config.toml
head_dim = 64
rope_base = 1500.0
qk_norm = false
bias = "none"
extras = ["capped logits"]
init_std_qkv = 0.046
init_std_up = 0.046
init_std_down = 0.00483
init_mimetic = 0.7
optimizer = "muon_variant"
lr_head = 0.0156
grad_clip = 1.0
schedule = "wsd"
batch_tokens = 65536
dataset = "wikipedia_en"
MLP neurons of a small language model. Each row is named by its layer, matrix (down: output weights) and neuron, and shows model dimensions 0-191. Each number is 128 + 24 x the weight over its row's rms, rounded and kept within 0 to 255. Numbers have three digits each. A neuron's up and down rows have the sign that makes its largest values positive.
After each neuron's rows, "fires before" lists the tokens most often just after its 100 highest values on Wikipedia text that the model never trained on. A number after a token or word is its count.

L6.down235:142119141126143098109139094089133089171155101140113107093150102075141148146092108117083137128158145096102153115156160171120147120155115167122148122141108136154131121083146149130114117075099165093154106132122114128169153165122125090099160133148130100134139093131132131137115102123136090147126156067127131122114122135164107126087132120137122111110158131133144146165144107166130140112120156088111105103148072109163105133139116122175130116167075119111154151182148119135121117130101191089150136169095116143138144132149094108098131090110136148118162139117105135119130107124134118153
fires before: "|" 61, " |" 20

L2.down310:122120153122129123144135095121135092074103073156109144100131132148115135110123189117096097118116107102125120155119102122141158143138127143126157167144127124117139119154135113120121104160128129069090118138099115131113148070089119162130124112164126113124121141131146126129097131134127129136140160087147138071125144132138146090127121117143138171139126163163104135163083099149142121087121134147154111104147113140158139119116133165117158152139172136123119187112147130178136113107103128099151142116114127143156136083130107102148129078136042168163117108142146164114132125164151098178
fires before: ";" 46, " |" 38, "\n" 10, "°" 4

L2.down298:131154130120139123110097117156136177138088130159115096131143125103120145141126106194114108107097128145150107135103125127120103129151148134131142147119136119129131111102150083153079094140126139108114103154146125073139182105074126144138111121105140111116138181119126118138134128143138157129160119120064117088157140144182161144096140133141115168133136130169122131133144132133093087156130101165156162136177117103090172100128114178098085111093145171070092137118149102139127120124113159125128128138114138139135117117125121114095102139116108140138148105130134166159088071160125114146
fires before: "\n" 20, "\n\n" 16, " |" 16, "=" 14

L2.down442:175130170172108172154132122173126188101128174153106136131089089087072152106097105140125134134116131152122123122083112166132156135161147114105140145143156135128124131155137157121174110148143138156112146137113116132167124179109135104157107116122114123138113096129141160140113146155140161151089126125167182090091120137125140175142133126136148144160146081180116153072164137136117140092131121132122113109095139115146142143119126109142135099170072125139143150120163087132144137163094167093141161115138149139109119135135152150171115103150126122098129115130134144128137126134119111143
fires before: " |" 58, "." 22, ";" 11

L4.down43:128120124108095137157082114109121113131125140149140150126159131148138179075112129090101125155148150114152101132119125121106069194100108148105112101174139139093125126154124146127076098140156131122154142180123128141133201134125133132144093105147105118133111151117120130103084112115099148142102161127122138108085131110090158144142152119114124144091158128114145142142119153116129097121083126128118071180174121130136115109109113115152153153140117186123208129151109146169168119151118138125154109112135124124116137112112124112130133120120091128151115137133100132096110102076141135122
fires before: " |" 37, "C" 13, "\n" 10, "F" 6, ";" 6

L10.down384:149165095102139110086109096139099186091163189172133132128104108144196139119107149116114144127116114143090159134132114102142116157106160149148116137089099128142149148128139107141142154125092131126135130140108167167175074154131149132135121158150137102116081134162147137073108105102145120136108127098147152067122120148109112113105113145133123126114146179158112118143115123129146140155139122118112097121113129130144175115137124135166125141166124097145162124134148092161088094133134111160118157137134122168136125135189114152101122105150145129094132129160148129164102149128093094132
fires before: " |" 24, "on" 9, "=" 8, "|" 7, "." 5, "–" 5

L4.down319:109107103113138123125147112117097122105115151129165068185124142114131116129187148128135090118143110158145157151130138125121133132124137195161114144122106149135170160121132098164094146127130123124138126134088146108091130153163116135094146182109115123081169121160127174112158134103107128143092134117159115144130168138152106143150126109154148140104114146114141135155134135138164113149178138128118125148161090093148117105100165126133115075166091141152135079130122129169135126162151080141105106128087133123113105155149105139151100094129129147089161104162146175149123117117151139109
fires before: "=" 47, ":" 15, " |" 9, "ion" 6, "\n" 5, "C" 4

L8.down122:133148119108102122109154159183114104156139183132134131163077164118166158104082120084094125125155132135173126121129140115125138151137134128127123081149075163174119127152168079112099146110123152122172124129114160156171140155150131130130118161130129141105113140119111151102169109143116141123092178137095165143127147104110128098140104133153160116114105120147078140129104115144123114115124123147134140150064111106137137112096133089120133117121110111111128104195123126137091126105156133111107151129138113152113170106102116124130122119121149122129142158053144096127104157087121109123
fires before: "|" 67, "=" 28

L14.down357:102112128147141122177136103092145122175162139105119112072122093121139113110151112166097180125122112121152129124122139079127121154123152131114156095122118144148150122091093139141135134121098140143106103132143105098105137101128115165137104125092130159065135121102158116146126130108150108113118187121140114137130136130109127142139133109158106159101112095136152148134121110110157123174187142120119157128144120093134125120095112140137157157131081133157128107153170113089061113107094103098135113065104179128177139173084135096123107117133115140161114104123097141133123115103096131125
fires before: "," 35, "°" 10, ":" 5, "}" 4

L13.down309:148089127127118130116125110100142116144157100100116161130137141078131120143122155131148101133130119182141092116141098132124080095092108105147163108097158112124138086148132109131091097153131121121138133105135130140159140112106154156148141137133099134086167117151136130136125081111098170176145112130137132125117131088154185105103136122113131221091136098157112095142110123104157110123113160115189145094154145131112105121086092155152144154132151173117138153115126101105124154145135107084095127115151140090140145124144110119119110129125150126161133084136122117140159176093163126121
fires before: "." 32, " \"" 21, " |" 11, " on" 7, ":" 7, " Title" 5

L14.down259:108131131129133131147130125121076109153163158102141171166138125091065099119154112101132138138141108128149104091152144165144143120110120126152170111133146117115153161137154124155143116142152097123113124094161120119156115139141138127167118146102147139125154081142185111109157173183132095167117162118149143108090149124133117156118158169115140150111088119168101122131126122144097140106131157126130140094139115145145100122105123097141157140143100161077173138126126098173138134145132155111133124111148146104168141076076142084139134113121077176100139103123093161125117110138149115109
fires before: " |" 83

L13.down452:093128122104140146100123089109176103094130120104103133138130123145097173119117144118120153136149071115159133160122107099174119121115128139122119128115128085148169129124105101113119096170124115091097175106121151116136163107105136122158075115139131137098168111120111105113168113135134115116144167109127134142095113210106145085142102165146065134127123140129104119145139139090136101103103080137134131136136069115122084130161173134147156145147157139164168127127143132130164151118142139123152164096129135115100164124105122130119142147104134117174118121161113116103123107172104134110
fires before: " |" 54, "\n" 7, " or" 6, "," 4, " Mini" 4

L8.down153:137134146138166127139120169125118098151145104126117138084100116141147114182109078117110145127124073129063147132092159137144115179150091135102178113109151159139134151144141145118097128111118164117134108115195140125138156081091147117145104121158103144138143127145126134138139115088114195102106131114120127143089134155136105107136124138172140113144115139176132107144148126131150148123112104073105148089132129115127135129144150116118095138144132118129162137089132138106110158164124135069144174147132087099158144147092144144126107117129140149136089136143079135136116138076152141106
fires before: "|" 90, "field" 4

L6.down166:118104121158146114125128122102196168109141192140151116146105122119132142095125120188130122120139110117165173175138117112172148098142135131100127162081129112125109101135160180088099114139110123139110133132152112127141103105104159124153076137139103100089140131140102154113147129104102183124122141154151149144084118123104148122172128119129124133146121116168111116169080169137126131143127126102154135135125119132105085120086153178131100149096137137169150095130102090157148143130151124164140146109116119117138140110142141119129125153099113143110106188117095136149123105184117141128
fires before: " |" 42, "," 13, "–" 11, ")" 8, " and" 6, " to" 5

L13.down351:131162150099111095099156118142146134144152133109107122127166139090129112130123085104109137157148134107133097151103110123131109129114094112119152118126155114117089135126138135133081129089121116150174162133096137117162134162141140125136137107072084152100111143121137134106164098132130129139156132107126143127160164168191115159131172137147127173153127164148137119111095144121111156144147141139129108099149115152139125149070094084145130122085129126074111120147139131134114173141180158105138135114126155188099110070125115149161109158110105143143118155154099156151128161162138160092
fires before: "|" 35, " of" 10, " |" 10, ")" 5

L14.down73:148141149147169137140133161116165125143165115147102125097151143125145169117141163165126113092142135126109127123146147157137119130141149145145156135151084106142120126086148122198151102126115155151135120155121141139139139117089111153089134157157148139132129175103097150131138091135091142125165126096126171151138165105130125111089091110113132131116109132098124140137092067177084155110147136154163132096128149105126146108143109106097145164116100095147100122150114145105122150126142099173122141108175132124148099146156151144094117110158130064121118121117157110167101082155144096170
fires before: "." 30, "%" 29, " (" 17, "BA" 7, " °" 4

L2.down307:119130122144100140114102133102139153129173137100108152127122174085147111104129157117112133112166107087124120163147112100099169108124096085111103120147115138126146131134157116129144131099111152124101171131117109162158153124116119114115173146139079174146154107070163092143160125176117148158139151086113129145065106106128130131116144094126160100172115146151122135102125158128109128078150172172099162121091114134141120139127120122153143106164153110121124134131142116120125146142084096143131120129158096137131113094116139162152120127163109172111134120119133170141174080112167100134
fires before: " |" 56, ";" 23, " /" 5

L2.down248:160190150149182148135125133153133136148115091189141139159134151121119146088082151146096118107090141172127103119107125133115126134123126151133152149142127119142154130171128101111127146143113129117115148093149113113140112148133125141133140120130133080098127162185144110104125133158133122117116116152137132199125123133127132132091136137151136120140130133128114102111089109145168143143112163150143126117133116126123145147084211125128090138132102148107153178141093173142152084120129116116125121139069121090170096069114112151097125093134145106125114089119142089150152085151145122120
fires before: "-" 67, "|" 13

L2.down293:134188134142112149128097178133095091155120142194104117149170144138106125147170127109135140116152107149094082122117140103146124131098081131138089115143147142164100104159106114136135129132090126125120140064142113134150162133092088156118117101148171098135126081142115128115139152150132165140112195093146122085102113146133139139155115173126118154151102118124136142090108152176134127117142100092128132098128143120114137119155146113135172137092112124135153136097070119084128115147152097118137124127147149130137109126112147149150107136168101165127140106100131141095141119172116098143
fires before: ";" 50, " |" 50

L10.down239:100103129117123113147131124079092123134132147089156112085113152171106150126129100150070127112140162123149143149112146134122112112140133116162143070093164118105134053108164108097148111125141106093156124148113136079125123140158117129114087096094121154165134155138157096134107076126106115100106154118144118099149095142132131137117146119141140144101173136101143172159135151157141124092130113167163181170152141135093141124106112129098116107143096123123096103129128139125092125136084098120160112144130124098172114103089131104120158117146119096118127144135141189106122111114117127140
fires before: "." 32, ":" 19, " |" 5, "p" 4, " males" 4, "°" 4

L2.down439:117132125134147128135154140170122117113143173138130119124147111141154138118110138110077150103102144163147114082140136124155176172122096107148198151128085108124106135107137146168104138111164119112121124125129139127142122163132137112154122102089138119106140114126166145138152162109120124103118117151123105157127114132141105106102202093125125145101081125120133142134076186097161121165120131110178152113109135109161132087084154145122086136130165143110144166111133126095116089130097163146155127128110114112102144128157144119118113154143095176173179133148112089148110110117127161140
fires before: "=" 28, "-" 12, "The" 11, "|" 6, "In" 5

L3.down302:123100156083123121154130137141111130170099129125153113090107139127132154138142145125157082096134122146137102126112112123129113143132091145162109112092128128134095091113105092171162111100122117120132163172123106130099175139116120082120078150135118159150145151119133116120154076151164137056081159150104113113148098130145138114172149102134184143150127100132161119103118119115131141092108126140109156101092113145123128134166142137174095090132171161128100119119114165151089122133121129094143142115134090124129110106126141112135172144151152167145163133102119100126148179136161152109
fires before: " |" 61, ")" 11, " (" 11, "." 9, "}" 4

L3.down34:155135155162123130105132143143110140137128138119111156124124126108176109134092089132123114101124135075127079113138158117139149114122149108156101140146162154174144156133150094119103140127107161185098134092143117118149158143144111108143115134121053145139104118094125111128104132161109110123116130108095149160115109157133116119174162070109137126127147159141176162125082154113178113111167166111119079103121137134121104116106110122143161126151140121110138080124157110125146058150148148159139125114117103127087118123115124144125150118094105084117123124136174089086116133127156101119
fires before: "|" 48, " -" 24, "=" 15

L4.down144:143151129138124132102110144147115076140154131169132133142167142124137118139153134157145166185124092114149140118110122091146086140129139156146150098109153107157119128120115093138116079153136135114093131102132099156116129150135106101161168149129085139131138089115150143163091138111113134151118132085128101156121074120108137094100118139128095147100127128117151173159160136115131087128158122145150072139109141098139145137089131093099076159154162118088135120129149074141102095134108064128107138123117127140164092140178149155127152120130117117123093108108138113167136142089131133092
fires before: "-" 49, "|" 15

L8.down389:087194150101122146116111110108135066144087083106110141149120175113132098154133085162115156107121133099088086130176083094132118128108125122100168101117158143170121144135129079063101135139142107111147107139112136105112149149133137146152132133179123145142132170125165161128123157140116131095116077125159113143130085135093116125129156158112117133096140135156111152104143165124164108125179124130104112124076135120135173108143103162116096145128113134121162107135115122143129127101110114135118139136102117138091128119138173094156161122102108151140139120129139098117115112150106131156
fires before: "-" 25, "=" 13, "|" 13, "(" 5, "Co" 4

L8.down430:120138145164122145146137146145142112122135103102138129124134163123132118114151085152130096084134149182101160116156119113140142195123140128144103119117136115110143121094190138098120142137126146151126122135124126148162149086106151146144136086165131129159149155137146145145138137179106136024113109114127167121138150167111115105136094170147116110132173122153061125116089141124138150102152107137103111175107116057101127130119100115105134133086119092119124149142098177164128129112108117110115127128117094133103150129132134122111120088095119087130119129108118138142138159112135133136
fires before: " (" 35, "%" 34, " |" 16, ")" 10, " males" 4

L7.down314:148124141135119106099103115120101159132151145086156127094179151104114159117125160141050115102103147126165149127126148105148123185126155126151154116120127170167136133104114132102113115120162138130124137130124124066119145148141133086117104091130106125122132104140174148122128113117140099117124148127126129128104133129124098137158162099088094142126133088141108125138081150111141131133132172134150129058182117131157108125134118151169170108133150161093109116145154137135087122103123143111088100137153165148154141183135166055132158160114143141102116151125149101114138131139136118129
fires before: "|" 30, "\n" 22, " Air" 7, "-" 4

L5.down357:166131100126108092094138137104161116100140128149087130131122123115162107125140146125103111106115123185114109125129156151091070187164126107129098141126129132117146154108142100155127117133111118101114149138139137107129155148111138167091159135164122142126119134159140144096141142178123137073155116119114124094135114155167158071144093113122157104133131134148094118155121099141126115107165097124113163117111153153127144148127093111149134132100152138112087150150148148180211153103150112122112130127119125124144078109130151131127132132149139133139133108097115155127042132111078149129
fires before: ")" 68, " |" 12, " (" 8, "%" 4